Part of a small language model's weights.
Architecture: no biases in attention or MLP, tied embeddings.
MLP neurons of a small language model. Each row is named by its layer, matrix (down: output weights) and neuron, and shows model dimensions 32-159. Each number is 128 + 24 x the weight over its row's rms, rounded and kept within 0 to 255. Numbers have three digits each.
A block is one neuron, or neurons of one layer that tend to fire together. After each block is what it responds to, as a language model described it from the Wikipedia text at the highest values.

L6.down35:074109162162134133159117164165100141155146178135156102125123105115118076100158119145120154128151124109101124096196133147134097138166143147106120133137104161112169117128060122116091087139114171150091105107112129152099135147135145132152156104114143133151143160156113138087129165121123098151105149114124099109168128119098144142122107127110148137116151120163141124123153145107172135089137
L6.down426:168076134138133095127149142108141104129161106110119139136131097149150137133146097148149148154132095109171156153108073171133139089131143071172118092118124185129134144176101161136125136120138109153152180173125139147157126121148127094107126122115131117132112140106131136168102118092139137131138089104085127173134107164138155119123136108138114139113110159146126101104141124121124152118120
Responds to: The first = sign opening a Wikipedia section heading right after a blank line, as in ==History==, ===Club===, ==Charts==; also table-row pipes.

L6.down343:140122124117109087114159160151159094138083161159130137103108088134138132099141127125180134157155134095159137100105087152157113161124125113173108128127129125133193146153131169101147141131148112097125115116096105120086121129112149150143138131100114132137119134130122185092100171132107135109102114085148148127144108151115127135134181132153116121131157140103145153166104143085132132096086
L6.down446:155128112090104113123120124180104161118119095142106136102145125082072120112135127153112147096137127148132134118114131160125155176113090136124157109121093133137169136142158125143135125140129129118151155084182160190099151178146133128171105114139098109087148105129152128120116103107135143087097146096152165145159138129119135097127137145157140118153136118135099103117132111090145162137143
Responds to: Middle subword pieces inside long Latinate words, after a prefix fragment like conf, prec, exc and before a suffix: conf-ig-uration, prec-ip-itation, exc-ava-tions.

L11.down14:105109171143139164157097159124144128115126117173073084113087117135060135112156117151132116148123148142089100136134146137093121124112081138150134155128130166122189171095130172149114091121141117124104136161135110155125149145125152137118112121097135119108133135123108152169113184107143079154128142145149104124132158123148098110106138096095113085160128137128161134141130129132112154117119
L11.down72:167117145099130053143111155154128122097155123140107138094125172145086133118096133141121140089107103128174139111123160121173158144095106112138114128158110156145091115162169139153092109113117166133107125129067124115136145117116136159177103116102145126084109120171092137162137107143139121130108120110168133139140126125131132112174126121120162148155142101098122114136170106133164106121143
L11.down175:167139132130147145160104125108118150150153147135150117117172150111114112108133123161106117173117164143112130088145144129131133107135096104104114168136139074138134127176124129111148182152095124162158133144134112122137166135162136121141142134132117105090152126143127131136074087147103169119172092149129170101104074090129108113145082129152133143127120136085164156108125098158117113117162
L11.down223:155173145155098128114165135138122180147161105132112183127092095081163121124100136146156119085127120134101120140116152101137115120135124121187087107146112118155114174103122144140121134127085117117134129164105103092127124100154191162115133121114126150102162176135147099108122136142094124133132141107146087133165157158080133116128143108099139126120116143165130181139122154080111121125090
L11.down500:099142129084120140165165132119121154116146124143115144143139101125127102096166151127127108077121123122115072133127081158119148156114126142140142142127097076136091158139080118121169128122160115127133168136129095132108157147114125119109118119099117185108144112118098151130111147124120122075172130133140104099158141106168103141157073129122123174118135171068137187118157139116132111104148
L11.down580:079148128136136103117114159126171116154146125146161144120106121105145120097150121116142127177107135153141138131116103117147111126095092124132136140150166122138159114088090126105146084133183106138141126055140159149088128106130137100122120123114101162094053121148146107129100139142124156106126069148127131150108116118147140148108131124114136120141139121125105135178130134102137095105146
L11.down598:164168097090126134110143099157144151125131111134146208145113130117106071176110089173143106084159113107137102138146140139114143155131101138086083129129140090139123086136166140120117092144120107120133116118090119112108130145126157158113112142123102100132152110133124122112112124123105148108116140134163128101146090135128121090134142126156132185168162105152135129140166107091151128139157
L11.down629:136154133173117173128092086113165159119143120120116155092114105152062128107155115082183136180120137098130129141121146131100130155157111088120120112127120131137148116124185129138137152111121145144081113128089111146121145132124194149141098141126137146115118121149123111145095149112094115090154092157122133096111151127114085167111092130177143100089135140113129124110139156160126122128122
Responds to: Discourse adverbs opening a new sentence, such as Additionally, Subsequently, However, Meanwhile, and the leading | or - that opens each row of a table or list.

L9.down17:142157139132139081146102119103128115144138147145144122117113151166146133094079103133124158131118127110142162163101155101146089137101109151088117148099121106122154170139094066118140112129147127100137205164153086137129135102159099170152076153128113126128137143089142175147149091124114176129125115131143094148098163114153159128138133118111100147092128131119116088112138099108111131124134
L9.down130:126092174148085106149134174105119134167148151085123147110149154113119139159084135141109108064148167110164141108121176115102119150121126120171124155117126143109123116100153143172118092106124128127141123125124092113101128130117115141129122081146123137099141096113123121127149130106145119133122139119152143138113100148145155101165133190113163129129106121157107158112129112119178139129088
L9.down247:139106102144160114042109131145097077153129126112130126121138163154086172121143138111170159154109165095132137134125154137146135147142108123133164164131130106133134111107110120138153082114122166123185097120152161126117154087134099133103103110130148157126168115114176111124150130099120153142122155085131104126114082159137162134104139093075137083126156132098131143128051140141117128131117
L9.down286:128123156148159128126099107130102156131149154132179148129144144172130135095134120129144135091138132125103135119095090108102120120105122107080127102140169146167136091115126105186141112173154110129121173140135112135142103149140117143127142142153157150154113140117149116093095102137165091165123148122074168096176139151144133143148102084079137133128074109134085134167127123085116126163090
Responds to: Second word pieces inside Mc surnames (Mc-Dermott, Mc-Mullan, Mc-Donald), plus other split names or rare words (Lem-on, Mill-enn-ium), sometimes the word or punctuation right after a name.

L11.down152:147110152113088120115138147130149130134115111112105115120144104135133100168070149107159148186135093105112099145154120127095106083146121095104102122108169131164125142121152148112170119090147146167105143162120131146161088135160154064160148125113054117166102157115111164168169143104146144114165142144130114148096153106116129139099112093161111157150166138142142125110142120092116133090125
L11.down231:160117120090205130140128145135126108115134146075098085156153172129091133164074133122135120203115152139123129119131110141117133109115130117133147099106125081111109150147126109130138120109105124127159162140133132155115155107130114118124166104135126099091089095151122150163098141122146086144138086169178170107105132132157120168134118094148136162157155120129139103121118105118114096117113
L11.down264:118124124115181138133112137163152030110140147130091141106128106147110096110141118153131116194103115112108142165119123156129161151140118082153128104112124116162133150110117111120130099165110146153121142093105143149127087114123100115134126131107118108171114131061136132105150150132193140143119060147103136127133144156117125193155093119149134134110137120120126144158131157125145105130132
L11.down281:076115165116084099139103105122119123114088142120106102160092118131161102123132129158149162113131144094125155128138132138144110144132160124162158135093147131116115087127107090100162133144128187137145138099137115149127128170151134141086106146138095088112134128165121125142098124167156112148141121122120172085121111155196159101116136118130120159170098127116134142099149137116138060133123
L11.down368:096102082107117150117079112131133133150112117090127106115130117157129147123122141149173103198130089108125141141123146124161102162153149138138127145074121097160147135089172129131156111137131089116097073160115125159063169110132098140140136128141038111120153131134138103138124160134121132148147098138100135183123134149101104116168112130155119126128141121096128115176116126124129103137139
L11.down481:137118124124125165080117111121135110142114118104127097143141123151101181097136112166088158096107134118145117127190138120126140101156136138141128125103117127073093094099134138130124089165135130146153123087104123174107171140082118097123142106137127137139163122138107124131115154159098093169118131126093131120143092160136090151138125079139123071147099165157124111154118169133128090134146
L11.down586:161176088139112141115085140100161075145141112100123096123123108154181114155109134166106123194121131111118099105122124154096127112102108156129098161161115111165109123127119156135142128112146094135106153133106115163147148127117089141138102137106148112158116095130112137147105127110142144135167128154137117108138115087149148102120088189092131121095160111082142094123118160108104120135147
L11.down605:131112146134159123150152155111143112121091128089159120152140089110119155091097172119133142169157154134128129138135106126115173142144110159137180112116107171089131078116115121135100161113080111168170152131084117114133136164133134085096105118126130110135130130114122139125120111115107124156102134142133128091113108121147103118163113097148129146106111125082177108166126119123079171100124
Responds to: Last token before a new subject or object noun phrase: commas after intro phrases (In 2009,), Because/However, transitive verb ends (opposed, allowed).

L6.down243:145122124100109146177134070137108143133108158157106103146116129106146106111128159165125142139141151104094134096151110150125161136100125132152114116157112120111107129135142146120152149112076129163136060159156135101137112126123111176102112185140158155138162107130067116155092113130150108125106109185114165122160129152114137131122144154081118129138102074158159156146139130148117114146106
L6.down379:144148139125158085124088136077095108147114138134144122127106125146106094134106098134137129138125134149170142111105123122182143131138166136111145138090091121134089157150128190172138180148106121130080146121150143170147092147085110136133089169136126135114093105122130110163111095119107162140099131127113170156135127102152092188103102140095125111153111119102148093119144132156154156143146
Responds to: Fires on the token right after a sentence's subject or opening phrase in biographies, mostly "he"/"she" after "In 1914," or a verb like later, were, include.

L9.down253:061119160127115157114124076166160151115098143113121157136123133157135109152162145116136138141134128147128116134119123180127129135116106127137126082099123069112116111095125163170133131112140083115138078136131097114141121123141142108114166109155155146136158095122126150102100121118133170131160111167158166160166150106137138117110091162168144128153192153112146119149141114113121155093121
L9.down298:134075147130149143090131104159173122167096093126128151103123109129148146143136082186099105124126134121098104147091137112094104120139081138133151143094140093108100153127123125117152138129101096098133146175155157139167111144153137136110097157118146093122142112124124128171135097101094164129148140127153119130134176180070117121154144156120107130092137130157112137155113141142079120117115
L9.down331:131137131146120128157079158117174105121091134132075116150141089137158129126133158118131133056109097123147132131110090086117152133143153125092140106144147145139163157102125098151147122102192137131144097112135090116127147150138158180112164132167123111136165158136131159114126117139119123145130107126097109109121133145124108112126116083090173162077142131136126129146092108114094171084126
L9.down522:099104149174092136096115150154130107147156111098119130136125140133152164185132115135129129089150092137166135115138153127105114126134086066132141152118122191134148097107130159133173135121177144120165118118114156182148171142135131129121156122169136133127146110117110098136129098112075164114132115111102115073112117140123085105151145148125094142109138102115085115172118101162124106083154
Responds to: Closing quotation marks right after a sentence-ending period in quoted speech or reviews, and final pipe cells ending table rows; also some periods.

L9.down170:134119134141128173130113160151091138140114149121177142120105150107129129120145087123127101089153087146161111126095142166172122156126147124142105177118136102119135083118132089140135107130130150142159149110161095164134131117108126159151125122107105100067141171168121133159140091103153127117105097132144127083188095123117100147098150101143147080132097139103094138124091106110092136183128
L9.down334:096114155139141123135143126097103129146122091157081112105126125132129082106147094115137126135094127157134119122096156140178164151121100143122116125132141117159105158099090145142079117157088151144138138116127132144148102138094160158134089091106129162091127140157133160137114118155141171131142126119142125129078051127169150072142128167094113121122150131107131171179128107144139136109132
L9.down524:158153150127142155152145141096108114130095160099111140147092127158119150121151106113103104147141090174123128122149109129124130170093113073066132167125125130128144145117144088126133095090128136150144140127091158092141142127123129162133129157143108156146138157116133099149154133134159147099134080126137145091166115172098140097138118141103159141116154112123116085108145125148104067090105
L9.down539:102122129107130109132104165065119143127114127102115128163184132149115141140127109116132135085138128161148170142134101136139100146162151128088165156149146126134160157088164097130101164110133129150145142128169160123132142126107121105137144174127128139087117105172134169113157136149111137071124110121095087103149149110113121101129131155144151130126094145123105114109151163138154140143125
Responds to: Inner pieces of words broken into several tokens, where the word continues afterwards, e.g. ec·on·omist, rep·arat·ion, ab·oa·rd, or the apostrophe in French d'Or.

L11.down229:103169164083100128108141144092125128142128122192081125098149129108130135125118121146151112063113168094125116106125099147161149116078129160118121124139162121146130136144153121158126126154114150141113104134139091182115096134119152117116176103120136096104115122169133107114102097107156114139148126116111157117143109112111080106126099138139078104114177146122129095114136112154108165159134
L11.down321:147144127094137131144101139155137101130131161136131159135134129136119172089125089105102169145086101100131152124138119120093160128107172098168127109137125118104141143172091159159133126134150168146113134129088087140171114143105151122078095135135140110108128121093151097105029125143149140109116109097089127134141099115123154112141139150121156122104160172114123083125170103155125143135143
L11.down323:092125062139150102112111114105146132193140150126112134142125116141093124153154098124120156107162157095091132134094103125154095145112127129141145156145155126107106149129124129144112101140117118139125126156090167130086140122110163133131132100143078143135104126096133115111121085134120189192091135153085135133151143112173168087148165110181126143109115148147179138113130119091150107129140
L11.down478:123106149164143110120097116095119156152134126155199110112112155139140136153162115134118132110159140131094130118111133125120120132196152116098137123115178129099165171127110085100170128114138089108116150119123118106137118093132122153149146118101086125114148108101134166140151133135116173137097105098156114116155117105121150110162121090129141128136153100085129080100138154109118128141150
L11.down491:106132118174163149162128148125098122102135158096116092159095148154129190122093167150129151113108113105132163142137130159108135108126145150144164125121152121143132102120124147165104115137105114129169123109092091120105155135114127139118083138139141156131100133164112138078129087087127135108140115123110163142123102133099115091117181135150134126144134116097160139108103117134123166160096
L11.down525:129129135113109107139146145101129091154125153173154127125138136157185148090118136122119159145109166147134092113130146107122144146152167073145108062137141155152156150144094112133078131109126148112119117121140071125085129124093100191115095113138109095150125130146139122127134083143127102113136159094141123099129104136106120168112150129128119151133167083134170156088126117089168096125167
L11.down554:148125159133145162112129163129124084136099117119096132113098127126125159115162123157165119144116091110121150092084149110150116132152121175078123100093103088136164104160152138136106133151092082144129169086095108129106109125133145139099165153112107151119180135130122121082129132121117115131157149150139130137129155176102139144109111084124140141123103137161132141091150139174115152149115
L11.down610:148114102080113145138157131129164107114113156134117141086146124127157115095118117173152150158095107123133140107141156171135155103114150086145144107137102112136140148165092107144125137140115097175115099104107128123134163134125110158161111126151133111124109115184131147118099132141095144135075128085083129117175101100124148078150115135136129106130187147110145122109115087144184162143112
Responds to: Middle subword pieces inside longer words split into several tokens, after a prefix piece and before a suffix, e.g. exc-ess-ive, rep-rod-uction, Proclama-ti-on.

L6.down4:134105136128124124140111104058125141136118123148114136104117136120126131093137147147104158190132150128149127127128167097138196163131161149106146114096136085097143184107177157116128128167116140147126128122134130117160090148129102108127103120110120086157139154138106111132154106118136134134128067143092147166081128112149116154115156175131109139103131151164166144087101149169103121160134
L6.down295:139104169122082108180118135109152158111161115122115110161122133162113154153087117101162128088119095147139126078107118064163129123110131127125096106118178126151128152140108162143149146129131112077112121135159155136125108135187120148145129131117137160080105120121157165136135137105093124135088085109152158130078095156192091134104132134142125096156156113101132155124136110129095153132138
Responds to: Adverbs right after a sentence's subject that add to or sequence earlier facts in biographies and histories, such as also, later, subsequently.

L9.down205:160122155090115134093114138164114129102146166106071073152157124083119110122149157124141108139146115140108151117144139126116164133130145156127155131168089115141134152150127138111114093113135107120123147154095104159135175124101124113130152184065153109157124083146108124145160097106133096149158121188142134145106121098103097109150116124111109148137168111139137135119141136110127109119111
L9.down368:110041101073148126138190161134121137138161075117124126104148117118109173166124157156146140134130096134122139101145138121120155160150117129142136130161142102133063132150098157106086124115096123113122142142150099135108162146143102145105138118134104139141145150168068142135125125171142105160128087146099132106145134133134104150110146116142109110149129113150140177118104100154125093145117
L9.down490:133094106113167122115114122173146073132102085116127101095132113101137130122102122113111106179160135132137133150137080167139147110113134140105161145123134117188134138139101167114105133116085143120114143158173135170149147096115091132137123136143125170111156093104120128139109133167184146142134111148157129133120139152100106138074161106071128117147168122142115157115132118120123086126129
L9.down552:140130136127138151121181119134097130116157097123148127078124147151100114162154124124127119150145140126121127122165122112085110143120065107114131161159109125116130113113089086129113114116105134145117162119107116160089088114114124149133146110117122144148150112109091127112110082163182124151139131143155112165119103107143137149137153134118115183183116162132111060162127126133139109106121
Responds to: The word "and" (sometimes "or") joining two adjectives or nouns that share one following noun, as in "national and international press", "legal and regulatory requirements", "lawyer and businessman".

L11.down73:148145077147148140124122120161119133153152152152143145151147119135159114125106169098137093070140095122108154126118150099155127148074089103114136151125132174114134109158086133180124130125154091132107132125118151152126130148103080143103105128100102125109170165106106130114165142092142140086132159107127153150113164125132158177164140150109125122166095152111129173161136122120124093113066
L11.down93:146114162125128122102125082113139150155156155108135143138131108122103100140133113145109113078136150149111129113133119163139140175152107154136132115194121168119094101151137143134138131124129107164125147062144110129147171120073131119121101124111137169118134132097141144136145128101148163133155164120145152151106144131158124099127170091082181174117123079085104167114155131117148143125072
L11.down276:140150148057157115137165117094119101117146151119130094130124115134143143153173181136108133115134131157136147130142118140110099109102119148130106155099104159116077136105078132126164134148112151130108128130135112098144118127132111101137164179124125170145104119120125161136116114142149145111172156103168130152120126095124147107143145154113130134102109126121189114116164161144122121128050
L11.down424:155100130087126149105138160119128125104156121149120090137127144156155145142117137115150148113144128126166134105116114099077141140160136101120136138120154137113112124126069107149133148102124133111178168136140174168116117090128142081109118172102092141140097170132100106141093159087113142126152165117131125110133081116091184126094132107106142131151095101117138092109103156138104142150106
L11.down462:148123157153179151146170110120107111158138086131145142133115120115175120109126118110109097104123161097097079132115140136145122104117098123143099122133151141148128124150124092171123132122158139120128130138127151086130122112136130123096123132140085134134136144136115185099127095104144092128117133155121100136137154166124113110113114165142121114114159140156111176171109120119060086119081
L11.down484:147109149149124123085145173096105118165110123118106129127109063111138144150153131134137129102160136126114123143119158127157103135126081116126124143169147145114129126130156117092139136145087161128101107130129149098159120085094118130129151168103117116095112178144149143131106154139074080135154142129140136094174146109125133130126096136131142130120159147169123155121082133170106113128084
L11.down604:122107091152151070114136114128139155136128090117160147114125094148100179117158095143099147140160155122157077134097125169121116127128117138127131129120125111148144116122137097160164135098144140082125140163153189193111147123139131080144139157103110088149144148104121115115124118129099126102139180117082137073122139102115132154092103172132115100124132104101150166133118127108113105136118
L11.down626:120153132111109182080123119169120132110158104108184136158131088151127161119130082106102103127157108119131113125147137105147119159148097105106121122137111108152100094160092124090109127104112114122163129155154184120152129117140121118116116163137115162114103131147154119131105124122117148128131194137121154115130107134128159148071112110077131133108123127126124125142080153112141128164142
Responds to: The first word-piece of a surname right after a given name or initial, in credits, election tables and sports lists, e.g. Bor(man), Bur(ke), Whit(more).

L11.down151:099155093174101167156138117131153170147171152165125152149103167110146135085142117131141089143074120108122114139150140104129150122099121123120142108159090170120129135149133090129132198106141114127125085162080119127090115092110113127092116177098125142108165141147120133150124136084124145091143118162101162172136119135160142129153120112143114147134127113118097132122153161108140123129117
L11.down312:154119114115105134148098129126115169146121118179169142121091134122147138056107102113153158171121107087119118139148139123112110163155165107117133155127116125103105098192129118124139125141165121109151132148098087147122066094120095122115134156163116150101145110145139116078111131138153153114161097115094136182124089134110146143126158122109100143157161111149115133101061139152111127135082
L11.down387:125170133147091097104094111138073127142154121164103165097098120161121121115137074140198173119137098165149079124115124136107136127138134139125103135165121091142104124092121117155105102149136152112171147117119149131068087132124099116154129097143112111157127104144130124139120123115122145144155127153143151173109142127110179085136102122146109122124158135112146078099103153137105141104145
L11.down421:101133148104110142138115131168153115142176150147109130101147114180096123134119130077119148187141115127102163124106135111152140153146148134118197089152128132114088095094124120131084120153103127157109134114130138153152115142142155171128096156102115109133089118190086125147116079147122162153101182119101102109133119158116116160135102130118130132137143101169117161155136121164134121130161
L11.down479:157116145123157150143141122150135134093157106111141149109116151067145131105130164122162153125151095132103122160162091122144105114139118115113140140181104125126110093152105140167159087069115165122097140157122073130145099116107145093115137150068156122124124150140151158128107066128138180125178124141081123135130149102161109132150101092161126151132099168129100123151156139150111102140111
L11.down497:126113103131149169105133151120150152125154069134084068088124170091136121146087092122133144120144114113145160146184143168165116164099129143127144146163119118108109115158093109122130153127092124116103122085137128135131115142127116189187109176130162108111103125129115125161128147122153154110136127137118138106121136108166093094139113112107126139119118122132151122130148113159143141104128
L11.down590:153173148161123169117133093142140139137134133165149161140079110111139168115095153105107129110127111111136132176155128141171131105117125113147091113107126146122100163128144133147130094133177126126113125121133097136160111074157150127117152153114163108119151132153101097121190073120142159130106129085101162119141100089105142108126165167111103097129118137134104146137122116121136172145083
L11.down612:147127098101163131117084154113103100146134137159158133090146089116112125147171124171117092148118167126116156131120129152109151138127157086109160124141095128163161121104102146150097148155161135137116136156090117093156183127120098121119115147132083139133156135126140119100097108131140150101086081152088108142125155110130127139113163165116079155109119108141115136153141147164110156154128
Responds to: Coordinators "and", "or", "&" and list commas joining nouns or adjectives, as in "wood and metal", "Heroes & Friends", "serious and permanent"; occasionally suffixes like -ness.

L9.down86:177118144117102141143150119140112104073073158134124136149113158089151140114141103101138167153111081112146153116121144126122111107160129125120116124131140157129120190128162120146097139100133156183113166153140125101129124099136110080120091158162116113092108149165115110117127142082133131089187091107109125154084082122169130157121129112114172101148109108139185116125150152161124103118138
L9.down155:133153133158137108127134099131130155133098135111143132139117119094139131095166151117083108082146136086099176055139110127109114123168167119146120127133121157153118156086189146172148145161128132120145107111096112140084191133131134105124158140158149099099171119132136089111124151118153128171128113138091136123146124111141126140156122100112140106140184102127173109147131114149120150108103
L9.down200:153144137109163111109138124152165098124148108110134144122105126110089134122107145099153160091138136108135131108154106130149124107116138100160153138140114080126069142141141119142132146120117112138142126154136087096161151098138102135112163147175114118117123129182120119100119101159149137093131112142146146152144144100149106153161138166072148134165096154138123138112150125125104106104091
L9.down595:131110117148093100092139135155135162108124117153133108129148080110105102128088072132152156165116106125071154139153196066131113132142139121101153150083165158113151125129119113148127126138159144154110120150099106092104134136139125126122095125135121105133124118095155157143125123122178119087079123124113119146096141144156123121155162080142104149115169159182118157138096115115118138168136
Responds to: The first token of a new line in tables and infobox lists, usually the opening pipe, also the list dash or a digit, as in election, census and sports tables.

L6.down167:154084141136136123166119125141104117148118125132156112157154121083139093078120106158127137156141134140120152099162135146114113139141084131155122107117139133143113120101099114124159135118107079132131140191147119129181150117163161111136126098151159139136167127144120118135144107122128074158147082125128129106153088133133139131114141146137112090130110063112164172126145146156154132130103
L6.down302:087099111121112140163113103122133147152085106126102130122133101138121101124118139158099132131084111193109181120104132165113107132113081153131140120145150137127163131121128149134130138138135109145119123138113079078108121075139113146174161135169135152149163148146152094130119134184152138164098094106112150109155105100150126099153148124137121135139147123136191170160144133124143121116132
Responds to: Final pieces of verbs split into several tokens, mostly tense or agreement endings like -ed, -es, -s, -ing: respond|ed, publis|hes, under|st|ood.

L11.down20:149115119115180079113139136152150096112106148131140117112116142146162148091109131135141142165110111116109135142113106157120155128126138123162135142129116110128066173161137138154144072093133102124054139109094098122172189117136133130108086135113114135129107137101130134149136133125161106115144116123066133103147107110132156118115124176121126145120132148146164160104115168143148200116125
L11.down56:158118123229136112113111088147112108141143155133096134086108138141158088154140106116137174148145096109142144082111143164106138073150106109143096114112129133108147137153154124124136120075134121120144133123131103152130138123080087132103141154147144121166128089148083088130137095134123124162153067103115128122118139141108118138150165145126160127150135107127097178114125119131144115090138
L11.down79:122115108155100128170118103126116165126132102108083100116100172130142124140118120151164165112152104153111120110118111131099115173138101145182149138130137123151140126156114156148119117156146106119129118096107122116137142172127104132119156144090118096093087138109127102123083143139092108114128149138149171133145125098122112141175191145135110135129113136131177142087171119114106132096139
L11.down140:148051164190137136166126149120134122111168157139091171120115147159147135173106147141142126132119094117098111126101126141098124085147145123140106102121131139109110120122107132155135113082154115140142125112115116158168150176114100101148127135115129147101129129122141131104168130160110135099131074109105157086125117123187095095158134151120135149127138107131133098150127104119089149098155
L11.down191:106111132172133120150139143088086110139150116118121139179138113104113122160161154133148111123133110140126089152160073173119086107140171133167125120123131129140119125161077125121189103129127136162127127098127148183121109143091124108105131092127092138157115098134117138133118111141124125121128114076157117157098111157152110168139114125158151184146130148106124132132146129160105097094130
L11.down267:105116157172107119132132110133157117119137146148112145133116132082165152198097145105090085122134072155097154105155135163106132118158161138126104125103142087150143101128118100110150087134160164101148100113114098149118173152143097138109146126136141095107116108125123092104154122162112158122155094149126111095134132125168152107113177164167165113120124122145138106187138140139117106091155
L11.down308:117171133154154122119141145164128130128137105147110086164107132112131172124163101139140135072130089135114139112146105141112181121118099119115094139156122101135126155092127119133091116120093142154152126121149119114098134157132113132107152106172137116126127135146072176174119142137089159164100097158106110114094117161122145150158122117123126090134108090095098138150144116083150107068086
L11.down553:134165099121076107128082105130135106107152122120123139150093132140120088103164157125125133104148159141094116142117123132178106147120173152159144119173086121130107168105124128103144119146131110138117107131127138097109128151178118158107112137164144111147134118102115116162095167111119113140118117110102130113136165111114076149123143131131122119138144078137156129153100112114107167150104
Responds to: Sentence-final periods that close a clause, the "of" after One/Some/all but one, and the leading dash or pipe that opens an infobox or table row.

L6.down75:112138121118159064119126126115111152127122118094125086109116153114131146147125167130106179190105138165145117079117163143163113157134118158130159096125169130140097139101109128119075095154107113122090092100130129097176139118160141128127133149102185139125124099137138140108191120143147108120117099101153147140130097163137139091080124094088149148139167095126171129148105131107114135111163
L6.down356:119142175153143159078080099152091125099131137125097142109136081150105111152151165204143134167176157102128134119103129152134108115137138119181142154083147162144150114096149127136125123130110145122083112075107144112122152122113146129123159134114077133175121139098149134131117107111116095141115104102157124151135099141127128102119132105134123170114133103143100132129093116100124156147151
Responds to: Commas and "and" that follow a noun in a list or pairing and signal that another item comes next, as in "bonds, warrants", "academia and the community", "harpsichordist, organist and".

L9.down56:117107103070140124161157114110163109090121166150150114138145101092137120102126114107147145148075118098147147117098136106166131138116112099123098164135156123140085112125057075129122143112150111135139092162135173156175141135106130128111129156150142134119130150181120123128117080151142123122108136165110149118108131123143136160111090150140104156139115163104137077155127132152159129161111
L9.down267:149102143116109135133112099145137151131121108148152141120145107122200123171135151140132153169137121128130117124116143145131156136139132157115118129122106128084134177081123113163078155080083094110115135122126114077133110178181076138088144135137140149145103101136143143130108099155135148136123108177130129171116146138131142110111130170119163137108134098113183169131123113129100123096105
L9.down282:128122100078162129130114137121128147092149174125122096150149129113119136138098078076100118102115114137102147134150142113163115124150148097146141117136113117103148155087109130119146072099155122127160166138153121126126185130153168136135146125099148143127141140117149091151102118105147140079127135133105102116110177151101183157113133124123125161145127099115134116118123157106121142107104
L9.down296:155144092103131108094080134155114148121132153110112127126163104117139152169086195142099146125118149161131169109106132111098147125131093156182132106108103130113114113114166116094156140124106107113107122100125105125127135143173135127097139116106120106133120095145145123118111145146137142148204115159081142146110110170151096138105161123112102126118137105116128095147165108115096136139191
Responds to: Prepositions or word endings that complete a verb phrase, mostly after participles or auxiliaries, e.g. interested in, over-come, posed by, condemned.

L11.down158:123101178188132118117102148116105126140109135136138099165143095089092136109149124095131099186151119175116107086137162156161090123136117151131122142149116128126117106139169082134119113111148152134085102111096103147142111141112107143122121089143157140125138128139155129154148145109090129130131079125095111090131133129179160174149118087105130112148096122100129130091172078128140135133132
L11.down179:132097139210115131122106099138090157117089107139139138093160113119131149135100100164102129221122148137119112098140149119121160089127111107134116135123126173148126094161169152109109138114111108132102127137133165152148151124102150099116142086172117158141111137146149144136119137156125113161126091151146135117088124111150109133116146082135111126138130148098170161139142105107115080127090
L11.down273:135159069100115118115106123149112155121137102118133119136152191133150129132096148118130164134086131154169095097111094124178118113100122099131103131126150120162149138139127139149133148138119114094094162100110083095053114142107164122102127165103126114107117174105098152183106126153126104149145122089134113115100180155140091122139118118102109137122146148161142135146142124147133146129112
L11.down363:137147165115149110090157095082141147155116142130105120100140148109146138113155117079147119204135112114145139151102163100166115109085130109121140170114133134132141070143155150132148094125098088080136087123154091133162148125142153138105111160155151150112108156112133122121180167131109103144129144089148158115090116146164081105142125119114124121122157141096143102146055123133151124141125
L11.down388:152141138154098146171092137076138089132147090158120122125147174153135106150116119118123191122120110121169156147121106099135132104112118106152118152106139117124156119137135200117106117156124132144143116127136107096179123158132108146119123107162076105148127155167149127103112131136152126118133141110143128115142104104124099129106087112123105153094151183128118201102108151139161138096109
L11.down410:128115129150131134101160122132092151143127117094128127139111141111147114172122138110103136176167114150117110132128118147130133122107104142141131136108139135117114102123131098105137132070118173104171112132118190121140160122169089153075158122140163162105138135156119137088137130108147148127093160152125165103123143105150122106089090149165080129121100123093158145101118183117116119164149
L11.down513:137079154100176120151090097109087125081104165130119085119116122137105158132131126147090159145144136146112120186107106095125111116087121147125111119135145172119144092135151166125140156123144163101114131134148125151168133119124123127128111154106143139127133170159149207119113127136094132156138134118107142140107148092166115155094090089100080134121118154173115120104124132150156089111091
L11.down536:126147128151152117142132123146127144116101153154150129128099143110131120132146129143125149162138108138135123123128140099084139141107140189110121086154115140097155121150106154149129141123103063145108133135108142155092136152115142079126084121146098136093113080081170152151140094081113160111106154125104125112148097121112144074153141112094113135094135160134115177183146126117107119113113
Responds to: Prepositions, mostly in, of, near, under, opening a phrase after a verb, participle, adjective or noun, e.g. seen near, used in, reflective of.